Part of a small language model's weights.
Architecture: RMSNorm before each block, no biases in attention or MLP.
Training: 472M tokens, 7198 steps.
MLP neurons of a small language model. Each row is named by its layer, matrix (gate and up: input weights) and neuron, and shows model dimensions 176-303. Each number is 50 + 12 x the weight over its row's rms, rounded and kept within 0 to 99. A neuron's up and down rows have the sign that makes its largest values positive.
After each neuron's rows, "fires on" lists the tokens most often at its 100 highest values on Wikipedia text that the model never trained on.

L3.gate846:64 57 55 55 50 45 44 41 37 65 61 59 67 43 39 53 53 72 59 42 49 77 46 51 53 54 62 60 51 76 61 41 75 59 55 56 43 46 48 53 43 44 65 37 57 30 58 58 38 63 33 41 55 48 42 57 51 56 62 72 72 58 50 43 45 53 59 52 37 64 46 54 58 62 36 32 57 38 21 47 62 49 70 42 34 64 45 67 52 78 53 39 50 57 21 62 61 55 42 50 27 49 46 70 62 39 55 40 40 65 40 68 56 61 55 52 50 46 50 26 21 48 41 41 54 26 22 50
L3.up846:48 48 41 63 63 52 60 43 57 53 36 66 58 72 47 35 45 71 57 68 59 73 65 44 58 51 23 53 32 49 65 55 45 46 61 46 69 52 68 53 53 60 65 63 36 50 72 41 39 63 54 32 32 54 52 43 56 49 55 54 51 52 36 41 45 46 39 61 50 48 73 54 54 55 50 50 45 36 41 56 43 56 82 57 40 54 44 61 56 60 67 54 49 32 45 58 39 39 56 36 51 63 40 36 66 65 55 62 47 55 63 54 60 65 53 27 66 73 58 57 55 33 69 53 67 41 38 46
fires on: "ur", " a", " is", "=", " was", "re"

L3.gate1529:53 68 48 74 31 51 56 37 48 39 48 57 53 57 56 59 57 52 36 31 49 31 47 38 75 52 62 58 39 41 60 39 69 45 57 64 49 29 42 64 52 42 65 79 54 59 63 57 46 40 69 43 73 39 37 46 47 40 47 42 38 21 44 48 60 53 33 31 50 39 56 53 57 53 46 11 59 46 56 54 47 55 72 43 64 43 57 46 59 42 62 50 49 41 60 56 48 43 50 21 57 41 49 59 63 36 63 55 63 49 62 45 52 58 25 39 67 62 35 50 49 48 56 70 61 41 44 67
L3.up1529:51 68 53 32 58 46 59 56 47 29 35 35 53 53 45 58 58 73 71 51 61 58 33 50 58 65 81 56 46 49 60 50 67 44 61 56 45 56 20 58 56 49 48 42 57 42 42 68 37 34 57 48 41 63 45 44 44 75 60 80 48 41 53 48 56 35 63 64 57 47 54 46 56 43 29 52 66 48 50 46 29 70 58 72 44 39 48 23 63 38 68 45 47 57 41 49 43 39 57 72 23 54 52 46 46 56 45 38 68 62 30 60 40 48 52 31 49 34 68 47 56 43 65 57 55 68 35 60
fires on: "est", "iv", "ed", "ig", "hy", "ant"

L3.gate1315:33 53 54 51 49 45 62 51 54 60 62 73 61 45 31 39 61 58 50 49 60 68 47 36 60 30 25 56 56 46 60 41 49 54 30 49 49 52 47 46 45 53 49 56 68 55 58 34 65 53 43 50 61 31 41 49 56 55 33 54 72 52 67 62 32 61 82 34 47 28 42 61 53 55 61 53 46 37 27 48 58 58 31 79 29 41 45 62 33 55 20 35 74 71 54 48 57 33 71 69 51 37 45 56 47 52 39 61 31 87 58 52 58 51 46 53 57 42 41 74 37 68 38 63 66 36 47 73
L3.up1315:39 82 52 28 59 45 59 39 64 40 44 49 65 40 28 55 47 53 32 62 59 62 43 44 31 57 47 46 41 50 38 41 75 39 67 39 35 48 43 53 64 60 35 52 30 42 53 50 50 63 49 45 68 44 34 42 50 54 60 59 47 50 59 62 54 31 53 34 41 48 44 64 56 53 39 64 33 48 62 49 46 41 43 44 44 52 49 62 42 66 45 60 65 57 74 46 56 55 47 49 59 66 35 51 51 60 85 45 67 44 60 39 55 59 41 67 30 54 55 50 54 57 58 44 48 46 62 44
fires on: "am", " both", "ep", "u"

L3.gate774:55 59 67 54 40 50 43 37 33 45 52 70 62 24 47 72 56 50 42 44 51 59 36 31 68 47 73 36 44 48 45 44 53 55 35 54 55 50 31 46 49 43 53 47 50 61 38 38 55 48 60 66 60 49 57 52 51 56 58 50 46 30 46 59 54 61 34 46 46 73 59 59 44 53 48 62 53 45 60 59 48 72 22 62 70 48 48 42 43 46 72 66 25 65 45 46 51 63 26 56 55 62 50 47 41 61 70 41 64 40 27 67 61 44 45 51 72 44 26 54 50 49 56 35 62 60 65 54
L3.up774:60 65 62 67 56 69 47 65 43 51 35 37 38 55 28 53 53 48 59 69 57 61 43 54 46 58 72 50 69 53 55 40 64 44 62 56 42 49 36 46 36 53 64 66 51 53 64 36 53 53 40 50 64 57 51 42 48 62 72 70 51 44 56 52 46 29 58 46 53 49 37 56 49 43 54 69 13 62 63 71 48 64 58 57 59 54 55 64 44 43 64 52 41 36 38 60 50 77 62 54 54 36 39 47 54 61 60 68 68 45 58 40 53 63 66 65 61 39 51 46 64 57 71 49 57 41 34 62
fires on: "est", " end", "m", "ed", "ept", "anguage"

L3.gate42:57 49 69 53 53 49 24 65 52 45 40 24 58 42 60 70 59 48 49 62 48 63 52 53 55 56 38 56 15 46 41 62 64 53 36 68 36 49 49 32 70 61 53 46 70 55 49 40 47 38 30 49 30 49 53 60 38 44 70 67 33 44 59 67 44 45 63 40 57 38 51 62 45 41 51 31 53 43 45 60 48 42 65 55 47 51 44 52 41 37 40 63 49 38 80 53 22 45 47 57 61 55 43 52 74 67 54 56 72 62 43 45 56 43 61 53 50 44 67 46 50 48 53 29 62 56 48 53
L3.up42:58 44 62 57 43 34 23 60 50 52 35 57 64 24 58 70 54 43 62 56 45 58 50 41 57 45 28 24 38 37 49 59 34 47 47 32 53 39 51 61 76 63 67 55 46 54 61 48 51 33 54 49 28 42 51 39 48 57 69 53 37 68 23 36 59 62 35 60 52 49 54 60 47 58 42 49 49 57 60 90 60 45 41 61 57 29 55 61 50 35 45 52 29 27 52 38 65 38 50 67 60 43 66 64 63 57 52 57 73 58 52 54 56 46 72 60 61 50 59 49 63 62 48 40 60 53 41 56
fires on: " of", " top", "ar", "ank", "ab"

L5.gate528:29 54 55 44 42 38 73 59 51 61 45 32 52 51 39 58 51 58 70 66 27 49 57 78 54 69 51 43 67 47 20 45 64 69 35 73 13 56 65 45 30 40 33 58 43 36 30 49 66 48 70 48 53 28 59 51 28 26 58 52 54 55 54 46 70 50 63 47 61 52 49 56 59 36 49 37 56 66 49 41 38 57 34 48 60 28 68 52 59 65 53 26 58 75 42 49 62 38 64 62 43 25 36 65 61 41 72 52 59 64 50 46 30 49 67 59 64 32 49 33 50 43 47 60 33 59 41 36
L5.up528:67 51 49 64 56 35 44 37 41 44 53 60 55 37 52 47 64 50 60 52 48 42 56 41 35 61 57 48 62 31 52 45 54 51 17 41 48 59 43 37 55 59 53 49 45 40 61 34 62 38 47 41 69 57 50 35 46 54 35 57 42 76 59 40 45 51 79 62 62 42 71 36 55 58 46 51 56 56 58 51 59 50 39 59 33 61 54 58 42 39 50 59 40 73 35 70 49 26 58 55 61 58 49 42 23 59 71 64 52 83 29 66 42 52 70 40 44 35 34 77 50 50 36 68 55 53 55 52
fires on: "s", "is"

L5.gate417:69 44 55 53 58 41 68 36 68 49 45 50 36 55 46 64 54 44 46 42 34 57 49 42 44 59 65 59 59 56 45 42 33 52 64 66 64 22 58 47 41 44 45 71 46 76 46 42 53 53 36 67 62 82 50 42 56 56 49 43 64 45 41 28 55 32 50 60 42 46 30 79 40 44 61 77 51 38 49 33 55 26 37 76 50 70 42 78 36 71 39 47 52 47 57 36 61 51 64 60 83 40 68 44 47 37 59 31 56 51 56 52 59 49 30 44 41 55 64 52 64 60 48 64 65 65 52 38
L5.up417:58 44 48 31 22 39 65 46 47 23 24 42 57 53 48 48 61 45 49 57 43 39 35 51 51 25 45 70 61 49 60 56 57 65 60 52 58 51 65 53 57 42 42 48 37 51 41 43 50 57 49 66 65 52 41 22 48 46 49 35 65 52 50 62 53 44 52 54 38 41 48 42 59 59 40 43 60 43 46 50 74 62 63 67 60 78 46 53 50 54 36 46 50 45 57 51 45 48 71 54 52 57 48 57 45 41 42 32 72 47 77 42 34 47 42 51 35 51 51 56 63 37 46 45 46 47 38 32
fires on: ".", ".\n\n", " where", ").", " He"

L5.gate1245:59 73 52 48 45 58 31 47 42 54 54 57 38 34 31 55 56 39 53 63 56 51 57 57 50 71 38 35 57 29 63 39 59 36 67 62 49 49 55 35 70 51 50 65 51 59 34 61 27 51 45 52 44 29 58 50 38 54 39 63 26 43 47 44 44 32 54 79 64 69 55 34 42 43 57 54 55 56 39 44 45 48 47 62 38 49 61 62 36 35 47 56 54 41 51 63 54 45 65 43 25 56 47 45 55 67 52 39 52 52 41 51 48 55 48 63 38 60 44 60 71 53 55 52 53 60 31 57
L5.up1245:59 45 68 53 35 52 31 65 70 30 65 46 46 63 48 50 78 29 49 61 59 72 44 72 47 54 58 82 55 50 40 58 48 41 25 44 56 67 51 64 57 46 41 54 30 42 37 45 51 72 24 44 34 62 30 50 51 55 55 47 44 78 43 59 54 39 56 39 51 46 55 52 59 65 68 62 50 54 40 49 30 36 60 70 70 48 56 53 59 52 37 60 58 40 41 22 42 44 49 50 46 90 46 68 59 47 54 54 38 30 61 65 62 47 37 61 50 42 68 50 70 43 38 49 32 42 47 61
fires on: " of", " on", " the", " to", "alf", " main"

L3.gate1448:48 68 41 65 49 53 43 46 48 38 40 42 30 77 61 24 42 57 39 46 64 66 54 62 38 58 41 38 78 61 28 39 42 46 36 49 44 76 69 42 34 36 51 38 54 49 29 55 57 51 58 60 52 35 54 69 46 36 60 63 59 37 56 46 60 42 45 30 46 56 74 44 34 37 29 42 53 57 34 54 32 52 46 36 65 48 32 54 47 57 61 37 57 48 71 52 40 49 56 57 68 38 53 59 55 78 50 48 47 65 60 43 51 61 50 51 67 43 43 35 58 44 40 27 61 53 46 39
L3.up1448:62 45 37 68 36 38 57 49 62 47 53 56 58 34 49 39 76 37 46 48 54 64 45 50 62 65 43 52 64 47 47 44 49 45 30 64 56 25 58 44 49 56 60 47 43 44 42 58 73 47 36 81 68 52 62 66 65 65 59 42 26 57 68 45 69 47 63 43 38 55 38 41 59 64 56 51 60 77 54 28 42 50 70 36 43 44 33 40 36 46 55 54 39 59 43 36 59 32 49 62 50 56 78 54 55 64 41 41 42 69 37 46 50 47 78 49 61 52 51 43 27 52 48 61 57 50 43 64
fires on: "s", "is", "ars", "or", "ors"

L3.gate378:51 41 73 53 46 55 67 36 69 49 51 70 57 40 61 46 61 62 40 56 29 38 57 63 64 20 57 20 56 60 44 57 41 53 65 32 51 48 52 32 47 47 55 47 53 60 55 66 35 58 45 63 58 62 65 56 51 50 60 60 52 61 31 58 47 51 62 44 59 47 59 62 76 55 34 34 44 44 35 54 46 44 31 51 59 55 40 47 50 82 44 54 75 46 59 39 35 46 56 35 76 31 65 47 64 48 55 53 67 45 45 53 47 35 53 46 69 61 58 41 60 78 36 71 44 53 54 52
L3.up378:61 64 50 57 61 57 67 50 53 33 37 70 56 43 56 53 54 34 43 58 58 29 46 42 51 26 65 30 57 25 48 50 36 76 58 32 38 66 50 53 51 48 68 37 52 58 49 50 43 56 47 62 74 65 24 46 59 37 74 50 59 63 45 62 33 37 31 33 53 45 68 73 61 41 41 52 41 62 35 48 50 40 30 60 67 70 58 49 42 78 75 62 55 48 51 55 70 47 64 55 68 58 56 53 37 42 45 54 67 47 78 62 41 28 35 46 59 52 40 56 49 56 59 74 81 56 47 49
fires on: ".\n\n", ".", "-", "ater", "ish"

L5.gate571:43 47 31 48 52 53 36 44 64 44 58 46 75 38 76 38 24 58 55 61 61 34 42 55 52 23 32 30 60 62 44 42 74 26 35 53 60 52 55 33 43 43 43 41 41 48 61 27 43 49 43 60 54 46 56 64 31 15 52 46 43 49 37 47 43 68 69 61 63 39 43 47 44 46 52 40 39 66 54 63 44 60 58 48 52 59 54 53 46 61 49 46 56 79 51 57 30 45 55 52 48 61 73 59 56 39 44 58 58 44 61 50 40 52 66 64 49 47 50 43 56 50 36 49 45 61 66 35
L5.up571:40 72 46 46 35 28 34 40 65 54 48 50 50 49 49 27 62 47 60 70 65 41 54 65 41 50 37 51 55 48 47 46 54 48 58 61 48 61 65 64 66 63 45 39 69 73 71 55 46 58 42 46 51 74 41 61 44 49 38 61 49 60 64 57 38 67 38 51 68 71 58 54 79 77 16 59 36 42 55 23 43 38 39 40 60 52 60 38 38 53 50 44 80 49 42 42 55 62 48 48 53 50 55 45 42 60 63 52 53 52 39 52 57 10 69 46 32 47 42 42 43 30 69 57 48 64 49 46
fires on: "al", "u", "eal", "ain"

L3.gate731:35 47 55 63 54 50 41 42 67 33 74 56 44 61 56 51 55 46 67 49 55 67 55 31 53 35 42 69 40 39 60 46 48 53 21 51 40 51 57 64 36 47 46 46 45 51 27 39 48 54 35 54 40 42 65 52 55 48 38 65 62 50 33 44 56 56 31 60 58 56 36 28 59 56 42 38 54 58 52 62 62 50 29 35 32 60 31 47 42 51 34 53 49 50 76 44 36 46 62 64 75 41 61 42 54 60 52 56 44 62 56 45 74 47 61 56 48 35 51 43 49 63 62 49 57 45 44 64
L3.up731:47 52 43 38 36 54 33 15 34 52 40 47 90 47 54 55 48 77 54 42 70 38 37 56 44 49 54 58 56 60 49 51 60 52 46 43 60 61 41 47 66 33 53 55 58 35 62 37 59 47 41 63 71 61 61 63 55 50 45 63 57 50 49 51 46 42 26 63 50 42 61 43 54 53 37 40 52 51 69 34 50 60 32 37 58 69 46 64 58 54 58 44 59 44 37 57 50 55 52 48 64 27 29 49 32 54 46 55 62 32 38 54 33 55 46 45 26 50 49 58 51 61 75 55 51 71 47 77
fires on: "il", "et", "d", "en", "ro"